config.yaml
num_hidden_layers: 14
hidden_size: 256
num_attention_heads: 8
num_key_value_heads: 8
head_dim: 64
intermediate_size: 1024
vocab_size: 8192
hidden_act: "gelu"
norm: "layernorm"
norm_place: "pre"
norm_eps: 1e-05
positions: "learned"
qk_norm: false
attn_scale: 0.125
bias: "none"
tie_word_embeddings: true
parallel_block: true
init: "normal"
init_std_qkv: 0.0224
init_std_o: 0.00424
init_std_up: 0.0224
init_std_down: 0.00424
optimizer: "adamw"
learning_rate: 0.00183
beta1: 0.9
beta2: 0.95
weight_decay: 0.066
lr_head: 0.00652
warmup_steps: 475
schedule: "wsd"
decay_fraction: 0.581
decay_shape: "sqrt"
final_lr_fraction: 0.05
batch_tokens: 65536
max_seq_len: 256
doc_mask: false
train_tokens: 369800000
max_steps: 5643
dataset: "wikipedia_en"
MLP neurons of a small language model. Each row is named by its layer, matrix (up: input weights) and neuron, and shows model dimensions 0-95. Each number is 200 + 30 x the weight over its row's rms, rounded and kept within 0 to 999.
Before each neuron's rows, "fires in" lists the words (lower case) most often at its 100 highest values on Wikipedia text that the model never trained on. A number after a token or word is its count.

fires in: "this" 30, "early" 10, "there" 8, "details" 6, "history" 5, "one" 5
L5.up125,210,192,167,201,137,212,214,210,178,210,152,147,175,221,214,198,218,192,227,212,232,179,194,134,209,176,198,238,222,215,178,221,175,201,172,203,243,203,196,196,161,194,189,209,171,270,203,138,205,202,165,204,206,269,223,189,212,165,260,235,164,170,187,200,201,209,164,207,150,209,189,168,192,217,196,182,170,203,220,233,143,262,212,203,189,159,211,223,189,242,160,235,233,235,182,189

fires in: "of" 36, "during" 16, "from" 9, "then" 5, "institute" 4
L4.up766,232,182,216,193,206,190,250,169,173,203,180,241,211,187,186,188,220,178,212,269,169,236,191,205,231,178,165,236,204,206,211,205,237,215,207,201,161,194,198,201,186,211,239,210,249,218,167,198,237,177,129,135,196,200,179,189,232,266,267,223,165,237,168,234,195,217,215,209,226,181,158,224,220,249,163,154,240,193,265,223,136,174,167,201,224,231,162,163,171,180,201,153,203,118,200,251

fires in: "during" 25, "of" 12, "following" 8, "then" 5, "later" 5
L5.up326,226,187,220,192,214,216,194,193,165,174,96,284,223,192,226,168,175,154,225,234,207,217,165,176,182,230,195,226,220,210,226,234,217,198,163,190,204,187,226,232,175,184,210,186,214,182,162,175,231,195,153,159,165,177,203,224,223,228,221,194,232,199,180,187,220,239,203,203,226,173,175,210,219,189,188,183,200,211,180,164,192,225,184,210,186,194,228,185,158,202,171,156,242,109,203,200

fires in: "such" 32, "one" 5, "my" 5, "well" 5, "your" 4, "good" 4
L2.up598,206,197,175,248,209,164,202,146,172,189,198,165,188,162,216,163,264,173,167,210,182,159,206,190,164,246,221,202,207,209,185,242,174,213,151,194,226,191,214,246,211,242,185,191,198,212,167,182,252,203,201,197,154,188,209,174,176,195,246,262,208,226,159,222,190,212,181,237,277,149,183,184,168,224,207,199,187,240,188,282,212,230,243,222,224,178,173,213,224,224,165,272,212,231,194,145

fires in: "new" 52, "southern" 7, "san" 6, "old" 4
L4.up601,178,140,199,231,150,186,260,165,233,176,259,162,212,215,147,237,200,195,211,246,187,213,172,216,179,169,144,222,166,205,155,209,234,186,198,196,210,188,221,232,182,208,207,150,155,268,193,212,224,196,177,173,166,180,184,160,183,219,236,217,192,202,221,233,160,206,209,210,189,244,177,222,172,195,167,211,158,214,162,262,207,214,116,213,169,252,209,189,181,190,241,203,192,219,205,250

fires in: "new" 62, "more" 11, "early" 9
L3.up692,272,140,164,184,171,167,268,184,173,159,226,182,198,193,191,202,233,227,161,224,152,195,191,149,190,258,183,218,210,213,199,230,156,177,202,199,253,257,229,205,175,241,242,183,202,264,176,136,277,199,173,210,149,248,134,159,197,146,236,238,227,195,139,208,157,245,198,198,233,217,174,189,208,206,229,204,180,238,223,258,150,203,197,214,221,224,219,233,161,229,195,225,221,202,212,231

fires in: "while" 22, "of" 11, "these" 10, "several" 5, "those" 4, "both" 4
L8.up566,215,203,178,208,225,156,212,209,137,220,201,218,198,147,259,185,250,182,175,208,185,214,199,202,172,205,189,256,209,206,172,189,206,139,169,198,209,171,286,154,218,188,270,184,221,239,181,204,184,268,168,241,180,194,187,198,228,201,181,209,179,199,177,216,158,191,203,215,210,165,197,233,137,239,239,149,199,146,227,213,193,240,227,203,238,168,142,234,168,178,87,223,218,175,188,179

fires in: "be" 16, "was" 13, "is" 7, "not" 6, "later" 5, "then" 4
L9.up131,214,167,177,214,132,210,200,202,171,190,139,253,200,217,153,184,146,200,172,195,178,188,237,203,253,230,169,186,177,230,166,224,217,177,210,209,185,199,209,229,170,200,271,204,227,168,165,202,188,215,156,224,205,238,143,163,230,223,191,204,178,163,208,224,221,239,211,216,183,209,180,161,190,171,227,221,235,200,149,234,176,237,233,216,248,182,185,202,136,181,153,211,213,187,223,225

fires in: "no" 32, "not" 31, "good" 5
L2.up242,211,177,178,233,279,172,230,186,125,215,182,188,180,161,182,211,197,137,198,206,142,216,198,192,207,209,235,226,223,223,152,223,194,133,173,192,206,230,198,227,204,187,222,200,194,187,141,221,255,215,202,186,153,194,257,228,196,201,231,241,184,223,207,211,169,201,175,211,229,210,170,236,242,184,207,217,196,252,223,234,223,184,194,188,157,136,204,199,159,232,164,217,195,195,246,159

fires in: "in" 19, "on" 16, "early" 11, "final" 6, "next" 4
L5.up291,228,211,221,198,170,215,202,196,174,192,142,223,208,173,198,245,232,203,251,142,153,185,203,152,195,253,168,227,225,216,154,234,215,223,138,192,221,152,260,205,231,242,200,205,188,161,150,183,247,189,169,187,153,191,208,192,217,221,188,173,192,188,205,235,160,240,186,207,267,208,172,219,222,236,208,192,220,216,197,212,164,230,202,188,178,242,239,204,166,212,171,161,187,146,175,217

fires in: "new" 41, "per" 6, "pere" 5, "percentage" 4
L2.up52,250,204,194,186,182,211,194,139,200,215,199,214,221,185,200,226,174,206,159,264,136,211,199,207,192,218,144,213,198,215,156,230,213,197,194,194,174,171,179,184,211,153,251,200,221,232,146,186,189,203,174,191,145,237,157,171,173,212,205,279,212,192,171,184,169,230,201,205,268,186,175,252,211,185,234,219,238,218,169,238,175,199,168,175,154,233,254,194,169,201,205,190,202,159,236,222

fires in: "of" 62, "new" 33
L3.up47,178,200,176,218,189,212,218,186,155,192,217,226,192,188,178,202,207,225,224,264,141,167,180,244,140,239,129,226,204,210,192,203,217,217,201,200,223,219,197,222,178,222,249,186,218,265,147,199,246,177,147,216,202,240,156,191,192,199,168,246,198,196,184,224,186,239,201,258,239,210,153,210,133,215,192,190,214,190,234,230,165,260,142,200,173,229,220,194,216,192,209,171,185,197,196,265

fires in: "university" 19, "school" 18, "college" 17, "institute" 13
L3.up909,168,191,180,212,175,212,176,195,177,193,213,238,269,204,208,189,238,220,230,187,242,152,206,196,202,193,216,195,212,216,181,185,254,218,178,200,197,216,239,264,238,188,205,176,161,251,220,138,177,189,190,251,212,192,216,189,219,192,204,201,232,202,206,282,250,225,203,218,188,175,179,173,136,227,174,157,199,167,196,222,192,256,196,200,245,240,199,198,195,182,211,180,240,180,185,294

fires in: "that" 63, "by" 21, "to" 7, "what" 4
L4.up988,221,163,190,226,222,199,202,196,227,226,140,212,248,201,169,190,183,241,198,180,186,205,195,177,230,233,255,248,227,213,223,222,216,244,198,189,238,212,180,183,201,138,151,209,165,198,185,168,254,189,162,167,250,196,223,257,249,204,242,230,193,221,176,209,206,170,199,193,200,179,188,197,201,222,238,180,147,213,209,255,165,196,197,213,200,200,165,218,115,177,168,210,210,217,250,234

fires in: "university" 13, "life" 12, "player" 8, "school" 7, "history" 7, "institute" 6
L4.up666,205,159,206,191,197,214,225,219,160,203,186,207,214,242,189,156,189,240,236,174,221,164,207,233,244,207,177,204,218,219,211,228,219,179,191,204,187,187,174,190,214,179,156,192,200,182,162,97,158,165,142,179,208,272,197,192,201,179,168,207,145,179,230,231,209,232,198,198,200,225,151,235,216,175,209,188,158,162,189,196,125,263,132,178,197,237,211,237,229,223,217,201,229,218,229,230

fires in: "such" 28, "known" 6, "called" 6, "very" 4, "rather" 4, "made" 4
L6.up979,218,206,153,242,199,166,180,154,168,196,185,188,211,240,165,189,191,184,219,174,163,194,199,245,163,209,237,218,229,204,212,182,259,202,186,202,258,219,182,208,229,208,218,177,213,282,242,251,223,235,193,217,169,232,234,156,229,205,232,203,170,130,179,247,151,203,166,229,241,242,202,219,150,189,182,171,167,238,225,225,190,246,180,196,208,192,204,216,177,235,173,248,184,228,227,172

fires in: "of" 33, "the" 17, "place" 12, "parliament" 4
L5.up942,143,151,138,194,210,209,238,221,159,196,185,220,223,177,209,221,220,182,196,214,203,237,210,189,185,180,213,215,276,217,163,206,241,141,194,202,185,226,235,228,252,148,192,213,148,209,195,168,205,207,140,191,189,142,193,199,180,174,215,192,171,254,163,182,202,246,190,160,195,238,160,286,210,211,210,201,125,230,193,187,145,261,170,172,176,192,204,147,170,213,196,202,122,183,198,172

fires in: "an" 48, "information" 7
L9.up493,193,186,146,202,167,203,209,200,248,239,194,196,172,222,180,230,174,188,163,183,140,146,222,196,203,239,234,215,234,242,156,209,176,257,180,197,238,207,222,228,218,169,160,153,164,201,190,186,232,241,178,200,228,234,166,189,193,195,227,169,183,233,224,214,141,248,195,175,213,202,194,203,165,240,213,175,172,194,195,169,188,190,199,204,170,212,231,187,214,200,239,237,243,132,210,144

fires in: "such" 31, "known" 9, "late" 8, "role" 8, "cd" 7, "participated" 5
L2.up664,206,178,178,212,229,165,187,159,161,176,159,252,162,165,250,147,228,248,188,166,174,160,195,210,191,223,240,198,180,212,231,223,184,206,122,197,212,181,180,216,273,265,212,237,196,233,202,210,260,197,201,227,182,210,225,182,208,244,222,246,232,171,165,231,177,264,148,215,238,150,183,178,166,237,236,184,190,147,214,247,202,220,227,193,233,126,165,240,147,191,176,221,172,222,210,203

fires in: "of" 51, "to" 5, "concentrated" 4
L5.up394,178,198,204,213,205,210,204,203,201,171,184,226,249,229,177,204,195,202,161,228,238,224,171,215,187,239,178,222,180,223,204,206,257,190,202,196,169,186,192,216,147,193,174,219,158,214,172,223,268,224,166,200,236,144,208,213,228,175,260,168,198,209,173,177,230,232,191,150,225,160,185,227,189,215,223,216,137,210,245,223,141,222,205,133,192,187,194,235,184,192,174,237,204,179,255,219

fires in: "de" 36, "in" 13, "of" 12, "della" 7
L3.up644,216,168,176,184,191,200,178,212,269,192,212,204,197,198,191,195,187,205,225,269,203,156,173,199,128,243,165,190,204,221,174,236,226,182,171,194,221,159,232,169,253,201,189,226,164,283,187,202,185,213,176,227,171,251,185,235,174,185,217,212,225,182,170,200,185,226,204,251,208,206,177,227,96,216,207,269,184,146,171,187,171,195,119,207,173,219,258,254,207,155,204,182,208,187,230,221

fires in: "of" 51, "years" 16, "life" 5
L6.up21,212,254,176,230,241,213,210,206,169,215,167,250,133,161,228,157,235,193,224,193,188,163,219,194,165,249,204,222,210,222,188,189,241,188,205,200,206,243,271,213,200,193,236,180,219,236,155,203,188,220,186,255,265,172,174,194,181,215,178,194,234,192,212,177,185,226,178,229,181,166,175,211,209,146,185,164,230,195,216,241,179,245,201,188,200,158,118,249,210,193,161,240,213,209,165,209

fires in: "early" 26, "every" 10, "utc" 7, "late" 6, "most" 5, "high" 5
L2.up469,217,177,161,253,192,173,221,186,90,219,166,183,190,181,152,195,223,215,213,184,222,162,179,185,172,191,165,221,215,209,218,216,218,205,168,200,235,186,252,161,182,198,163,178,147,181,178,211,227,211,183,238,195,212,189,174,220,192,236,199,211,155,237,234,107,263,199,222,192,216,177,158,191,188,136,217,227,196,240,221,172,259,236,236,230,182,182,183,219,201,154,249,214,216,184,207

fires in: "n" 27, "this" 15, "it" 9, "there" 7, "the" 6
L5.up744,210,142,160,257,227,171,221,146,175,232,166,213,147,157,161,207,198,164,237,192,224,174,192,155,174,242,266,224,194,217,203,219,191,242,224,200,261,193,214,230,183,206,192,180,163,217,224,172,203,226,181,246,194,261,226,185,171,221,195,205,183,135,244,205,118,197,152,243,180,245,200,177,176,173,203,179,167,274,226,234,192,208,223,250,202,198,202,181,255,150,160,172,176,188,200,224

fires in: "during" 19, "at" 17, "in" 15, "from" 13, "on" 11, "by" 7
L5.up883,223,169,162,181,152,158,304,212,194,238,231,233,202,166,169,182,211,206,269,216,143,192,182,118,144,194,209,235,197,229,209,231,174,212,175,200,232,222,213,212,204,195,181,192,223,205,154,164,241,194,173,238,190,225,219,166,173,231,215,230,193,171,229,172,149,205,193,195,184,238,191,180,233,249,170,206,215,188,230,213,169,203,206,203,246,280,208,127,221,162,137,171,210,198,175,246

fires in: "of" 59
L8.up108,208,200,209,204,237,188,242,188,205,174,207,247,261,200,176,202,238,165,232,214,206,228,213,178,201,230,161,223,211,215,191,212,187,184,206,200,205,236,239,201,159,207,229,181,198,145,192,210,167,208,176,163,194,163,195,194,207,228,216,195,183,211,187,250,164,189,205,146,268,138,200,233,201,191,172,173,167,207,211,194,145,232,129,171,157,222,226,237,185,127,202,167,189,170,178,271

fires in: "de" 41, "della" 7, "round" 7, "no" 6, "mi" 4
L4.up32,173,220,138,240,231,199,190,151,169,198,193,164,172,196,203,219,245,190,187,241,160,175,199,174,221,209,192,207,222,205,188,230,227,224,225,194,230,232,228,199,228,188,171,182,160,243,150,215,195,210,202,183,181,230,171,238,226,194,201,258,174,185,156,237,168,211,220,258,247,172,166,250,201,177,140,244,196,212,163,217,204,183,201,220,238,213,251,233,147,220,185,245,228,210,189,190

fires in: "of" 30, "van" 14, "at" 4, "helped" 4
L3.up128,216,179,222,183,202,196,260,207,132,191,194,198,230,195,202,154,209,228,227,240,173,192,195,220,152,161,137,225,207,211,238,207,218,179,186,198,212,169,186,200,265,196,250,190,226,250,190,207,231,203,180,216,220,237,166,173,194,247,264,211,197,192,192,196,196,192,187,217,211,205,190,170,154,198,172,185,223,180,246,153,149,191,168,193,224,182,153,191,196,167,167,182,208,198,203,244